Part of a small language model's weights.
Size: width 192, vocabulary 512, 6.49M parameters.
Training: a variant of Adam for these matrices, 3821 steps.
MLP neurons of a small language model. Each row is named by its layer, matrix (up: input weights; down: output weights) and neuron, and shows model dimensions 64-127. Each number is 128 + 32 x the weight over its row's rms, rounded and kept within 0 to 255.
Before each neuron's rows, "fires in" lists the words (lower case) most often at its 100 highest values on Wikipedia text that the model never trained on.

fires in: "by", "and", "at", "visited"
L3.up176 [ 88 117  99 193  35  98  70 130 110 167 153 113 130 128 146 153 113 138 121 134 147 201 111 106  89  96  94 121 141  98  69 145 136 125 138 144 135 126 163 113 121  99 125 113 151 122 113 135 172 129 155 142  91 179 109 169 107 145  87 118 131  98  77 152]
L3.down176 [145  79 125  89 177 183 163 167 142 117 131 137 162 136 159 112 133 130 141  74 103 125 136 177 111 140 111  73  91  89 169 106 213 174 180  82 106  53  73  96 114  91 187 153 112 159 124 149 142 148  77 116 174 129  98 152 200 104 182 117  47 133 176 111]

fires in: "by", "from", "age", "and"
L3.up440 [130 162 165  86 116 178 131 126 131 196  75 157  91 114 118 117 184  89  98  88 129 175 142 119  84  81 158 152 135 143 149  80 113 124 119 109 186 102 174 109 151 125 115 116 134 163 123 107 107 205 117  99 158 196  69 110 146 179 143  85 110 171 128 117]
L3.down440 [ 85  61 151 143 155  80 120 129  85 104 196 112 169  95 183 152 129 199 100 110 110 120 164 160  96 116  86  78 120 109 173 132 146 144 108 179 156 142 104 190 125 128 154 152 118 115 124 157 125  59 152 134 169  94 157 107  52 104 110 141  76 108 148  90]

fires in: "she", "he", "help"
L5.up321 [148 156 160 152 132 113 139 127 162 104  60  86 142  91 166 107 156 121 136 129 111 215 153 145 119 120  71 156 135 117 147 126 110 111 145 168 134  91 148 149 197  89 171  41  93 144 103 118 127 138 133 123 128 112 113 108 136 118 151  56  97 142  75 128]
L5.down321 [147 174 172 123 113 128 131 154 137  93 128 114 189 143 175 138 120  68 121 160 115 222 182 109 132 171 126 179 134 130 158 123 100 113 132 105  98  86 120 149 157 141 125  80 126 104 108  82 144 175  99  96 168 147 167  69 146  49 195  73  97 116 144 125]

fires in: "he", "it", "its", "held", "head", "she"
L4.up154 [112 146 112 123 129  94 125 142 174 135 172  93 119  94 111 123 173 104  83 166 125 157 188 157 104 139  60 156  93 158 123  84  92  74  99 185 118 141 207 168 200  82 195  96 102 122 140 125 150 147  71 126 129 129 116 165 115 131 102 100 119 177 145 172]
L4.down154 [153  84 104 165 123  73 109 140 146 103  95 141 111 108 134 147 152 137  79 123 151 138 136 116 117 130 106 187  96 124 140 124 109  98 126 137 122 105 125 133 198 159 133  86 119 142 127  87 164  43 113 109  91  95 154 135 121  97 198 134  76 164 139 162]

fires in: "can", "may", "which", "to", "he", "head"
L10.up63 [156 120  72 148 158  89  72  56 186 144 109 128  94  98 129 139 113 103  99 130 129 189  84 110 104 108  89 130 131 146 116 100 147  83 110 131 119 117 127 166 202 103 158  65  65 141 200 106 120 151  85 117 148 113 134 140 132 136 148  85 134 145 171 173]
L10.down63 [106 125 130 158 158 154 169 155 154  57 130 138  91 115 197 110 116  76 167 158 145 182 165  99 165 104 124 154 162 135 120 146 169  70 120 114 117 133  91 120 134 144 185 135 101 152 157  73 139  90 108 156 133 114  99 148  83 118 179 132 130 134 163 181]

fires in: "received", "since", "at", "after", "as", "a"
L9.up686 [122 123  38 141 131 101  95 139 207 183 136 127  83  76 134 166 143 135 111  92 178 167 217 166 180 132  97 142 115  77 109 118  75 109 129 135 120 103 129 124 118 102 137 123 111 141 144 111 113 107 150 109 138 131 104 153 106 186 154 111 113 147 159 121]
L9.down686 [ 96 167  96 147  83  90  45 120 167 199 164  95 152  93 136 141 137 139 129 101 227 162 140 130 145 180 132 157 125 124  83 107 138 143 129 111  77 127 159 133 145 103 137 109 129 130 113 107 117 133 161 132 140 150  70 149 116 137 197  75  91 121 137 107]

fires in: "and", "but", "original", "or", "album", "alva"
L9.up87 [141 161  67 137  90 133 139  96  72 112 123 137 125 125  81  99 121 111  68 164 172 230 200 135 122 165 136 182 170 125 135  64  71 142 137 124 137 148 171 109 169 140 106  78 182 134 121 105 157 138 130 153 132 172  87 159 136 158 114 135  84 131  67 142]
L9.down87 [129 118 121 163 169  96 135 142  69 116 136 108 128 108 104 110 153 141 111  99 134 145  90 135 113 175 103 171 131  59 178  95 139 162 156 126 128 139 136 103 126  85 109  84 122  97  98 142 170 135 106 177 121 127 142 126 146 159 196 112 135 115 133 131]

fires in: "in", "system", "synaptic", "style"
L3.up61 [ 87 118  88  95 110 131 137  93 168 107 121  81 119 150 119 169 160 119 101 211 165 139 157 193 116 138 129 149 125 102  68 108 120 131 223 121 179 143 177 109 142 122 134  87 144 128 139 151 112  87  85 103 128 187 155 139 187 167 103 109 122 169 163 110]
L3.down61 [ 93 140 127  94 213 163 173 174  85 155 136 164 125  78 123 135 192 128 179  54 100 170 101 161 113 194 170  52  81 145  82  88 137 124 166 199 120 100 177 116 116  85 109 160 115 131 145 109 156 138  97 121 146 147 115 137 128 156 139  92 114 183 125 172]

fires in: "or", "and", "by"
L5.up139 [ 90 145  70 136  94 131 122 122 122 142 107 106 139  63 125 153 143 133  66 184 178 177 140 115 109 106 125 115  86 146  55 115 148  76  94 107 108 124 185 156 166  87 143 105 129  91 166 137 117 139 119 137 135 175  85 170 154 134 151 144 101 149 146  97]
L5.down139 [103 144 107 110  99 171 116 123 129  76 138 107 126 124  93  67 139 169 128 150 121 109 122 122 144 116 102 118 125 173 118 138 135 168 131 136 141  24 138  98 139 107 144  91 113 187  50 129 147 139  90 165  88  96  80 104 205 152 255 121 160 168 119 140]

fires in: "most", "more", "east", "municipality", "made"
L8.up701 [ 85 152  53 104 110 110 140 113 143 159 148  95  81 142  54  90 118  46 153 152 127 144 158 119 171  49 107 210 144 145 111 127  73 127 179 136 113 122 144 132 110  95 103  94 146 114 143 155 144 112 101 137 132 117 155 209 112 158 122 112  68  90 104  40]
L8.down701 [134 177 165 114 109 113 141 134 151 114 120 198 146  91 104 149  81  85  90 161 125 118  83 161 102 109 104 123  80  72 203 148 113 115 196  82  98 156 106  81 105  91 139 148 155 150 101 130 112 183 114 110  88 181 134 123 105 164 179 130  78 134 143  97]

fires in: "for", "by", "of", "on"
L5.up592 [118 154 146 142  75 103 108 106 125 161  59 124 150  89  73 115 103 138  79 173 135 152 143 145 128 143 153 116 102 110  88 108 138 129 154 127 182 144 146 101 181  99 114 154  94 133 153 145  82 166 117 152 149 160 112  75 136 156  97 113 104 144  85 155]
L5.down592 [135 157 128 171  89 100  83 178 126 171 114 139 116  92 103 138 158 150 135 120 113 131 106 160 116  95 136 128 126 118  57  88 132 133 150 170 127 189  97 116 167 109 157 137 189 120 134 130  99 117 105 168 107 110 135 134 120 147 158 113  83 138 116 122]

fires in: "his", "he", "held"
L4.up181 [125 140  62 147 139  98 138  99 146 202 100 126 158 130 106 129 198 143  40 137 121 185 182 133 107 166  81 191 117 154  93 105  96  52 175 141 132 105 161 133 182 144 218 109 140 141 180 124  86 171 113 142 130 143  80 171 138 183 121 147 161 171  92 129]
L4.down181 [127 111  95 125 141 136 131 124 154 131  98 122 112 105 150 101 217 155 120 107 113 179 183 101  83 127 143 159  90  65  91 112 107 121 146 118 119  77 135 168 178 134 169 113  92 119 145 114 101 105 110 219 131 158  50 160 104 126 202 118 145 148 106 135]

fires in: "the", "his", "s", "her"
L5.up680 [113 185 133  73  78 164  93 162 156 133  95  61 100 127 123 107 143 142 130 125 180 146 155 171 112 121 126 127  80  88 113 165 114 128 116 116 145 159 178 103 141 113 111  85 124 167 119  97 109 181 129 144 184 147 122 190 132 150 161  53  88 139 139 168]
L5.down680 [140 137 126 136 143 139 129 151 146  98 133 134  92 210 135 117 133 101 113 117 127 153 124 196 153  63 128 118 106  96 111 131 155 103 106  81 138 131 108 132 141 163 150  97 182 131 151  92 174 193  94 124 134 185 130 181 150 119 112 121 113 144 186 147]

fires in: "was", "which", "it"
L3.up760 [139 162  80 136 119  92 128 106 180 115 182 120 109 130 123 129 158 172  74 190 120 184 176 101 112 156 104 131 134 118 141 126 123 115 211 105 120 141 151 183 198  97 184 111 150 109 154  78 124 129  91 134 158 124  59 140 130 153 128  91  88 103  67 139]
L3.down760 [179 104 153 115 139  70 121 141 102  81 164 113 161 117 137  72  84  97 160 164 125 161 121 120 122 175 124 126 106 134  69 104 173 155 158 129  66 126 155 167 114 158 138  65 131  20 103 103 151 181 164 109 149  77 198 101 162  82 162 129 143 100  50 136]

fires in: "the", "which", "also", "such", "while"
L4.up580 [101 163 131 148 144 119 170 135 150 148 209  81 171  72 153 173 121 142 103 165 193  99 197 106 121 156 155 145  93 153 136 139 132  62 123 141 100 105 156 172 126 115 156 130 157 154 140  95  87 160 120 162 165 189 129 136 146 182 145 129 140  98 142 183]
L4.down580 [160 172 122 166 107 104  80 108 111 101  90 132 149  65 116 114 149  92 196 181  99 118 118 183 130 193 135  63  72  79  95 124 168 148 123 164 139 127  95 159  60  90 106 100  99 104 143 132 145  94 154  70 159 128  79 134  54 134  99  49 170  98 162 156]

fires in: "for", "former"
L6.up197 [ 98 147 120 197  97 118  97 159 123 168 122 111 122 125  98  88  98 137 103 186 184 183 181 184 148 127  97 168  76 145  85 162 101  83 161 159 189 149 137 111 142 114 129 148 162 158 150 113  68 120  94 123 108 160 124 132 111 166 118 116  82 116  89 122]
L6.down197 [101 137  88 193 117 182  99 102 126 143 120 106 107  48  68  89 135 152 141 149 148 163 133 170 143 131  87 165  77  89  87 121  78  73 126 126 171 138 164 143 162 110 156  96 151 166 133 103 104 140 119  97  99 137 104 160 110 127 255  94 122 110 117 147]

fires in: "and", "be"
L4.up86 [ 99 146 118 125 122  77 137 138 146 148  82  43 102  98 105 146 170  85 117 137 179 156 217 131 103 167 133 127  95 209 158  92 145 144  97 125 138 133 101 161 122 125 174 101 146 107 136 124 128 122  74 134 126 117  75 147 123  71 148 107  75 158 119 115]
L4.down86 [ 90 154 137  76 120  66  94 161 132 121  93 102 135 163 155 107 176 141 148 103  89 107 140 146  37  51  95  95 108 182 108 146 150  52 144 137 131 138 142  97 154 176 144 132 145 144 120 138 147 121  74 209 102  86 125 125 100  64 201 157 165 143 120 130]

fires in: "also", "all", "along", "still", "allow"
L5.up702 [134 152 120  98 124 120  90  61 138 163 126  94 179  79 101 180  88 122 102 203 116 127 172 144 127 162  68 134  72 126 116  61 110 146 159 110 157  97 153 144 139  82 169 108 172 117  89 145 166 146 138  95 161 178 128 156 106 136 137 117  64 137 133 113]
L5.down702 [108 156  91 106 137 120  88  93 116 198 222 110 129  88 206 133 153 124 136 146 132  92 197 130 120 147  43 118  74 146 157  74 129 119  99 111  91 120 137 160  99 123 125 100 133 148  82 155 154 183 151 107 130 137 120 168  95 193 208  88 125 172 158 139]

fires in: "made", "most", "based", "despite", "listed", "dedicated"
L8.up254 [111 151 101  82  77  95  93 108 172 123 165  84 111 140 146  98 178  73 167 138 136 154 206 123 144  63 169 110 127  68 118 155  70 108 117 150 112 143 199  77  84 121 125 121 100 131  84  98  71 118 122 136 167  98 138 148  91 155 110 137  97 141 142 140]
L8.down254 [186 138 109 161 136 146 121  94 150 154 138 162 102  19 151  86 127  50  57 109 131 181 145 133 116 110 152 139 148 113 120 125 101 155 135 154 122 102 171 152 154 120 106  73 188 110 122 153 110 104 137 116  80 107 146 126  68 155 177 136 110 180  96  62]

fires in: "2", "he", "held", "alpha", "head"
L3.up129 [ 91 136 113 148 130 140 114  57 197 158 135  99 113  72 123 150 115  78  66 197 158 147 178 128 128 118 109 139  91 159  89 115 111  83 145 140  95 161 188 141 175  99 168  97 140 173 154  94 128 111  76 111 105 164 103 134 112 170 163 107 151 142 101 189]
L3.down129 [ 93  92 150 136 109 167 146 125 122 120 176  71 128  39 127  71 196 104 114 162 130 162 150 117 136 137 116 150 125 167 115 102 110  76 104 136  99 134 125 138 171  93 140 125 161 169 147  90 100 103 142 110 125 142 124 169 145 103 180 111 150 155 132 172]

fires in: "for", "and", "world"
L3.up555 [127 156  96 164  86 113 118 118  90 140 110 117 120 129 137  66 137  78  79 160 140 227  69 145 138  84  63 119 107 130 119 165 134 154 152 144 170 134 114 114 174 149 134  87 171 185 117 134 149 158 158 130 166 207  94 175 137  93 127 169 156 120 108 130]
L3.down555 [141 106 158  83 172 171 118 152 131  96 137 109 163  69 214 151 129 147 166  78 105  33 191  76 149 128 117 144 121 158 176  86 166 140  58 145  72 125 152 117 105 113 118 138  90 103 139 173 112 108  91 134  98 139 117  84  98 139 120 151 126 111  99 127]

fires in: "the", "is", "executive", "out", "contribution", "debut"
L6.up425 [ 91 134 129 185  86 191 111 143 155 154 111 134 176 127 103 101 149 144  41 139 161 170 134 179 152 111 163 156  62 116  47 103 124  85 124 157 152 153 163 147 184  81 145 142 171 137 124  89  90 150 116 123 160 132  78 206 150 170 160 133 133 137 107 165]
L6.down425 [113 108  89 175 101 173  66 141 101 129 162 111  90  75 121 117 124 112 145 132 204 162  70 139 166 122 111 117  74  38  87 121  74 104 126 153 134 152  88 169 145 101 138 139 144 119 106  98 121 148  96 116 138 137 150 152 118 124 146  77 142 151 168 173]

fires in: "the", "level", "he", "head", "to"
L6.up560 [130 119 108 133 158  98 111  91 143 127 153 104 121 115  95 166 110 158  82 157  90 146 186  95 167 157 107 143 131 126  64  90 170  79  73 106 166 167 146 146 180  97 157  81 118 133 124 129 136 101  82 128 147 149 148 114 119 115 147 138 111 155  99 205]
L6.down560 [106 123 157 145 148 127 156 154 143 137  95 130 142 177 141 103 110 117 104 136 107 150 137 191 138  93 104 152 129 134 107 130  98 100 122  69 142 121 148 142 114 101 111  47 112 130 113 109 119 133 127 146 171  82 151 120 150  87 153 177 171 106 161 129]

fires in: "these", "state", "name", "date", "category", "late"
L6.up200 [144 113  93 115 166 169 129 138 166 172 150  80 116  66  86 108  79 125 121 175 137 127 131 151 109 165 145 114 134  90  96 135 145  94 122 161 156 157 122 163 203 121  92 110 152 191 134  97 107 149 136 109 105 109 143 103 138 145 108 124 176 159  62 178]
L6.down200 [100 111  91 134 124 154  61 100 170 175 137 130  94  47 130 112 111 151  75 161 181 144 102 115 113 139 127  70 156 102 119 130 118 130 169 115 115 138  99 114 139 155  71 145 144 165 137 121 106 115  85 146 159 160  96 117 174 138 198 157 213  97  23 146]

fires in: "his", "was", "in"
L5.up657 [153 133 104 170 116 124 104 113 210 144 166 114 120 146 149 114 183 119 114 128 116 152 136 101 155 142 137 172 164 115  88 132 136 157 184 123 142 120 134 113 217 151 142  55 125 121 138 125  83  91 136 133 164 115  91 147 148 128 145 115  35 107 107 150]
L5.down657 [122 135 139 117 132 101 147 121  32 100 109 166 140 139 116 106 100 170 138 156 128 139 145 103 139 108 118  74 108 158 146 121 127 119  97 143 134 121 124 175  44 113 153 165 108 118 102 125 181 156 119 107 122 135 166 121 139  81 119 200 187  94  84 121]

fires in: "and", "such", "the"
L4.up162 [ 66 137 101 102  88 106 115 161 171 216 127  40 181  96 135 132 197 143  62 120 156 163 153 154  88 157 134 159 114 150 128 154 123  98 136 143 162 145 160 136 152 131 145  85 147 119 123 120  57 169  82 128 152 186 121 175 107 143 106  97 122 172 157 115]
L4.down162 [114 144 125 174 127 103 136 155 120 183  86 135 175  96 148 134  88 161  74 119  92 110  91 164  99 111 140 116 119 172  82 119 102  67 171 160  77 113 158 199 180 157 162 178 113 101 144 106  94 114  75 198 134 130 138 163 143 154 161 163 111 133 134  89]

fires in: "which", "after", "all", "at"
L9.up488 [128 102  96 137 100 115 131 108 147 164  90 114 116  93 150 148 128 151 110 110 158 130 168 139 151 144 144 104 130  30 120 106 131 151  68 124 160 126 160 148 123 121  97 139 120 123 134  99 133 109 167 130 160 179 135 135 113 113 160 140 124 148  92 156]
L9.down488 [170 111 136  99 128  91 119 101 105 118 106  58 109 157 133 128 164 129  91 171 133 169 160 138 103 163 110 131 125 119 166 118  66 145 145  76  89 164 128 101 192 117 137 100 170  82 143 174 154 124 143 156 178 127 166 130 167 101 113 106 155 117  87 145]

fires in: "or", "and", "michael", "originally"
L3.up162 [ 74 109 119 110  82 168 128 110 134 148 103  87 145 101  68  94 174 115 126 181 174 185 208  94 110 121 132 131 122 170 115 125 129 144 148 175  99 161 114 115 127 164 134 115 112 115 121 156  69 147 120 138 101 192 108 188 149  99 124  91 147 121  54 125]
L3.down162 [ 38 127  79 101  45 121  86  84 123 133  76 118 120 120  93  62  94  90 112 154 159 114 106  99 105  81 111 145 174 168  91 121 153 137 125 116 130 121 154 140 148 110 123  93 141 141 121 146 142 107  99 165 103 176  92 208 174 147 197 158  86  87  87 110]

fires in: "in", "it", "by"
L5.up662 [ 85 166 103 169 146 134 152 183 185 124 128 106  53 100 167 103 149 134 127 145  98 135 106 133 135 153 165 133 134  97 143 143  85 120 152 128 144 155 126 147 149 138 135 139 126 135 113 125  67 115  19 147  74 140 174  91 148 172 127  89 147 124 102 107]
L5.down662 [116 124 147 101 128 110 116 104 118 102 138 136 202  76 134 105 106 137 119  96 149  98 157 129 150  83 107 127 145 150 111 108 153  55 123 133 146 106 111 154 105 102 134  93 120  60 125 185 173  82 191 119 142 122 102 142 114 146 185 164 102 162 143  71]

fires in: "life", "california", "scientific", "gladstone", "also", "significance"
L9.up760 [132 122  69 154 102 129 107 104  98 168  52  92 171 110 127 173 155 116 163 148 101 118 101 149  87 145 178 125  65  71 113 143  82 100 141 117 163 136 177 142 110 120 122 125 106 101 194 150  98 100 100 120 136 102 187 162  98  98 128 147 100  92 101 166]
L9.down760 [171 137 136 139 143 159 140 107 125 140 114 125 145  50 170 137 117 177 135 125 178  81  84 131 160 112 105 112  93 124 120 121  57 130 164 104 135  84  79 128 126  60 101  93 112 125 111 134 168 132 108 141 112 113 141 108 135 168 166 153 114 138 196 105]

fires in: "the", "and", "his"
L8.up584 [ 72 112 151 185 112 116 160 174 171 152 214  74 125 125 181 135 111 128 113 105 180 202 114 148  65  78 199  75  99 149  84 128 123 104 107 137 132 112 173  97 144 156 181 153 176 149 134 126  95 147 105 165 201 150 109 200  74 183  97 170 133 161 164 130]
L8.down584 [178 142 172  75 113 124 110 146  95 125 137 211 116 213 117 211 129  99 124 114 129 194 141 154 125 144 140 103 155 172 134 117 172 147 180  43 173 115  87  78 140 126  20 142 187 114 157  87 153 114 126 131 120  84  78 164 110 143  99 104  83 116  95 176]

fires in: "from", "and", "an"
L3.up399 [127 174  92 171  92  94 113 155 109 172  90 159 116 130 158 119 140 103  97 144 157 186 160 159 119 104 129 183 113 103 114  84 132  88 141 112 146 151 145 117 168 121 115 108 136 150 146 165 112 169 115 137 158 168  71 159 133 173 125 123  74 153  62 103]
L3.down399 [153 168 142 133 112 160 116 132 125  51 117 102  74 107 161 140 147 114 168 143 120  88 118 127 164 128 119 150 147  93 154 146 152 149 150 173 164  87 124 146 101 154 153  88 146 162  94 134 141 174 166 138  94 121  94 107  61  72 153 143 122 174 109 128]

fires in: "and", "or"
L4.up297 [150 162 103 160  78 148 126 108 192 173  99 119 103 128 137 169 117 133  99 179 181 138 171 131 132 148 149 102 147 115 109 147 111 131  98 145 109 123 143 123 161 115 162  95 159 153 159  72 138 138 126 152 180 183  99 153  68 177 124 108 123 136  69 162]
L4.down297 [153 150  93 102 150 170 144  68 123 119  94 149 132 165  69 123 180 104 137 137 165  87 151 117 172 129 163 106 125  86 112 115 122 117 108 107 151 126 141 119  87 155 115 102 154  50 133 138 150 104  96 241  54 112 102 194 134 102  63 169 144 154  90 116]

fires in: "such", "system", "synaptic", "syntax", "issues"
L12.up202 [142 178  67  86  91 193 155 115 166 142 133 106  59  94 111 156 148 122 123 121 123 147 183 147 127 136  85 143  75 112  90 124  84 117  98 114 198 173 117 128  88 166 171 118 143 103 161 151 161 135 114  93 163 142 160  66 175 144 124  66 145 166  48 123]
L12.down202 [ 60 105 118 109 153 126 105 177 129 115  80 140 191  84 130 135 132 193 113 164 143 174 175 140  93 128 138 103  23 150 156 106 153 125 122 105  81 117 129 136  90 124 125  94 129 107 102 160  56 120 194 151 166 193 141 190 144 158 153 124 139 135 145 113]

fires in: "from", "before"
L4.up85 [136 162  98 141 121  94 113 127 150 135  90 150 178  73 143 175 117 143 149 144 107 215 178 144 113 105 153 140 102 101 118 102  91  60 150 139 160 157 169 108 136 106 154 151 116 135 150 122 119 134 159 122 185 170 118 106 115 173 141 102  63 127 120 142]
L4.down85 [ 23 173  74 119 131  97 101 144 122 102  93 122 116 153 178 167  99 132 162 114 138 157  64 119 163 107 111 168 162  94 121  95 129  91 178 130 132 159 149 135 159 102 157  93 120 142 135 105 157 147 146 182 134 154 202 131 152 158 186 119  75 167 117 126]

fires in: "the", "she", "this", "then", "in"
L6.up546 [120 105  96 114  54 181 164  96 160  76 167 105 139 114 135 125 152 118  85  94 151 162 126 136 167 151 183 167  91  55 116  54 130 110 100 145 124  92 149 135 192  89 155 120 185 144 150 127 124 139  77 132 159 176 160 159 166 114 123 127  76 209 154 137]
L6.down546 [137  95 109 177 147 110 111 134  59 181  72 159 117 121 174 155 105  93 179 138 127  80 110 109 147  87 103 116 162 134 123 111 150  49 165 109 162 135 188 127 147 138  86 172 128 125 130 158 180 103 170 129  49 149  52 144 144 120 101 104 143  93 113 130]

fires in: "their", "his", "2012", "2002", "first"
L4.up409 [132 178  51 142 102  87 126 148 131 167  60 139  80 126 128  76 111 108 101  88 121 132 114 145 118 107 101 166 144 208 124  65 148 128 103 132 148 186 156 144 131 187  97 106 110 144 118 142 121 120 173 133  89 123 104 173 130 153 159 108 118 205  52 146]
L4.down409 [163 140 130 136 155  69 119 127 110  94 152  70 140 102 110 134 152  95 140 133 143 148 132 106 168  92 175 128 101 114 120 162 119 155  90  81 108  92 127 148 187  74 151 142 160 104  85 164 138  89 138 131 109 122 149 108 170 135  86 122 105 156 156 121]

fires in: "a", "the", "also", "appointed"
L4.up179 [125 162 125  91  54  68 116  99 170 108 135  75 109  53 133 149 136 148 119 147 192 120 114 121 120 141 185 112  63 105 116 128  57 143 148 142 111 137 138 112 188  68 138 102 138 118 167 139  92 114 132 162 173 169 118 145 112 174 139  61 147 111 148 120]
L4.down179 [170 135 141 150 108 134 128 130  57 116 208  95 146 165 106 157 171  84 136 134 143 110  80 138 163 161 109  50  93 143 106 115 186 110 167 127 146 101  73 142 129 143  77 111  94 119 141 173 131 123 144  95 145 157  67 183 194 144 140  87 133  90 160 154]

fires in: "that", "only", "late", "state", "create"
L5.up48 [121 120  90 172 118 101 122  81 196 131 125 113 135  97 100 135 151 137 149 152 138 181 173 155 149 186 125 100 132  98  73 117 133 127 169 138 188 131 105 116 165 125 143 111 177 164 174  65  77 153 127  96  97 122 153 120 160 111 158 123 113 129  90 162]
L5.down48 [114 123 139 159  75 173 144 130  77 174  99 146 116  70 127 136 104 107 123 140 116 169 118 224 166 163 151 121 119 100 137 117 112  98 142 103 111 157 148  98 135 154 134 111 112 161 134  62  77 172 144  57 131 124 141 176 136 105 198  92  99 105 117 183]

fires in: "a", "also", "all", "along", "appointed", "awarded"
L4.up209 [136 108  78 117 145 116  91  88 174 145 165  75 159  47 141 162 125  94 101 137 146  91 162 155 136 160 125 123 128 123 123  95  69 107 150 132  80 153 116 145 213  97 110 115  89 177 126 112 139 169 139  97 117 170 146 141 119 181 120  95 114 159 125 116]
L4.down209 [125 137 120 124 159 117 122  85 103 149 170 108 113 128  88  91 156 143 137 129 142 161 140 119 171 186  97 108 132 114 166  52 167 133 119 103  27 135 103 174 137 141 127 148 131 163  74 129 124 173 110 115 149 108 129 169 161 112 145 128 156  35  94 152]

fires in: "made", "most", "australia"
L9.up576 [ 19 174 107 105 110 103 123 112 151 146 165  84 139 100 117 114  94  61 134  81  96 122 140 142  74 108 141 142 113  77  82 156  85 101 125 128 154 156 141 136 136  96 104 108 165 116 147 155  73 112  54 136 121 158 138 116 138 196 153 156  90 157 165 166]
L9.down576 [133 113 118 117 150 162 148 159 129 137 131 108 167 109 152 100 164  91 119 105  83 120 110 123 120 135 145 185 149 151 164 119 137 141 121 100  79 187 155 129  96 110 129  81 130 107 140  77 135  86 162  46 178 187 121  95  82 124 163  79 123 108 128  85]

fires in: "following", "police", "position", "possible", "politics", "followed"
L10.up503 [115 138 134  88 134 101 109 125 156 138 177 113 154  79 125 111 111 140  76 150 165 135 152 180 121 107 184 166 144 121 128 113  97 114 172 143 154 124 139  83 126  54 140 160 162  73 179 113 164 188 140  82  47 123 148 142  99 103 136 145 130 107 107 176]
L10.down503 [155 165  97 124 132 159 189 125 124 150 118 126  82 188  93 204 122 106 143 107 112  75  71 106 131 107  71 117 133 128 120 119 114 122 127 126 174  77 172  90 124 172 142 141 118 118  83 118 160 137 114 116 184 108 126 173 122 124  99 119 110 124  77 137]

fires in: "in", "third"
L3.up294 [ 98 147 152 120 149 140 122 177 137 149 121 136 102 139 122 118 123 180 170 171 105 128 126 138 120 162 113 144  63  70 124 163  32  89 106 130  87 108 120 177 155 112 124 116 100 160 145 144 126 112 126 151 167  89 129  87 116 164 159 100  84 171 116 119]
L3.down294 [209 119  82 100 101  81 123 115 120 117 156 133 158 149 155 152 124  43  91  99 152 116 167 115 159 107 101 134 189 120  97 133 162 114 131 128 151 159 163  61 103 154  96 176  63  89 109 142 172  66 151 110  96 153 122 140 132  94 153 189 173  95 153  96]

fires in: "became", "was", "been", "also", "life"
L8.up157 [129 183 100 177  99 190 161 143 127 157  60 128 138  66  97 104 147 111 120 129 135 165 163 200 138 123 172 135  88  72 116 148 146 123 105 106 166 152 124 100 109 134 100 120 169 154 120 118  69 107 120 124 174 104 162  99 102 140 118 163 154 160 155 139]
L8.down157 [134 124 107 107 142 155 151 162  78 163  83 101 117 104 127 142 110 165 132  76 136 116 154 163 120 156 124  84 164  81 163 171 109 158 177  53 131 167 109 109 157 112 145 168 118 129  92 139  60 100 104 159 123 130 115  99 194 111   0 111 128 121 113 169]

fires in: "in", "it"
L3.up175 [ 89 202  85 117 161 101 143 149 116  98 117 141 119 119  95 130 140 176  48 172 128 169 203 109 110 166 133  99  99 135 101 127 101 117 148 123 120 123 112 167 169 124 102  97 134 127 180 142 156 106  78 122 122  90  74  99 135 157 135 110 116 128  95 142]
L3.down175 [142 110 200  84 125 126 159 108 120 115 107 133 157 159 183 100  93 108 144 140 188  97  79 146 147 132  94  88 116 181  92 122 122 213 161 175  97  80 152 113  91  89 156 108 149  83  94 142 191 123 151 137 115 128 167 155 183  97 116 127 121 139  71  41]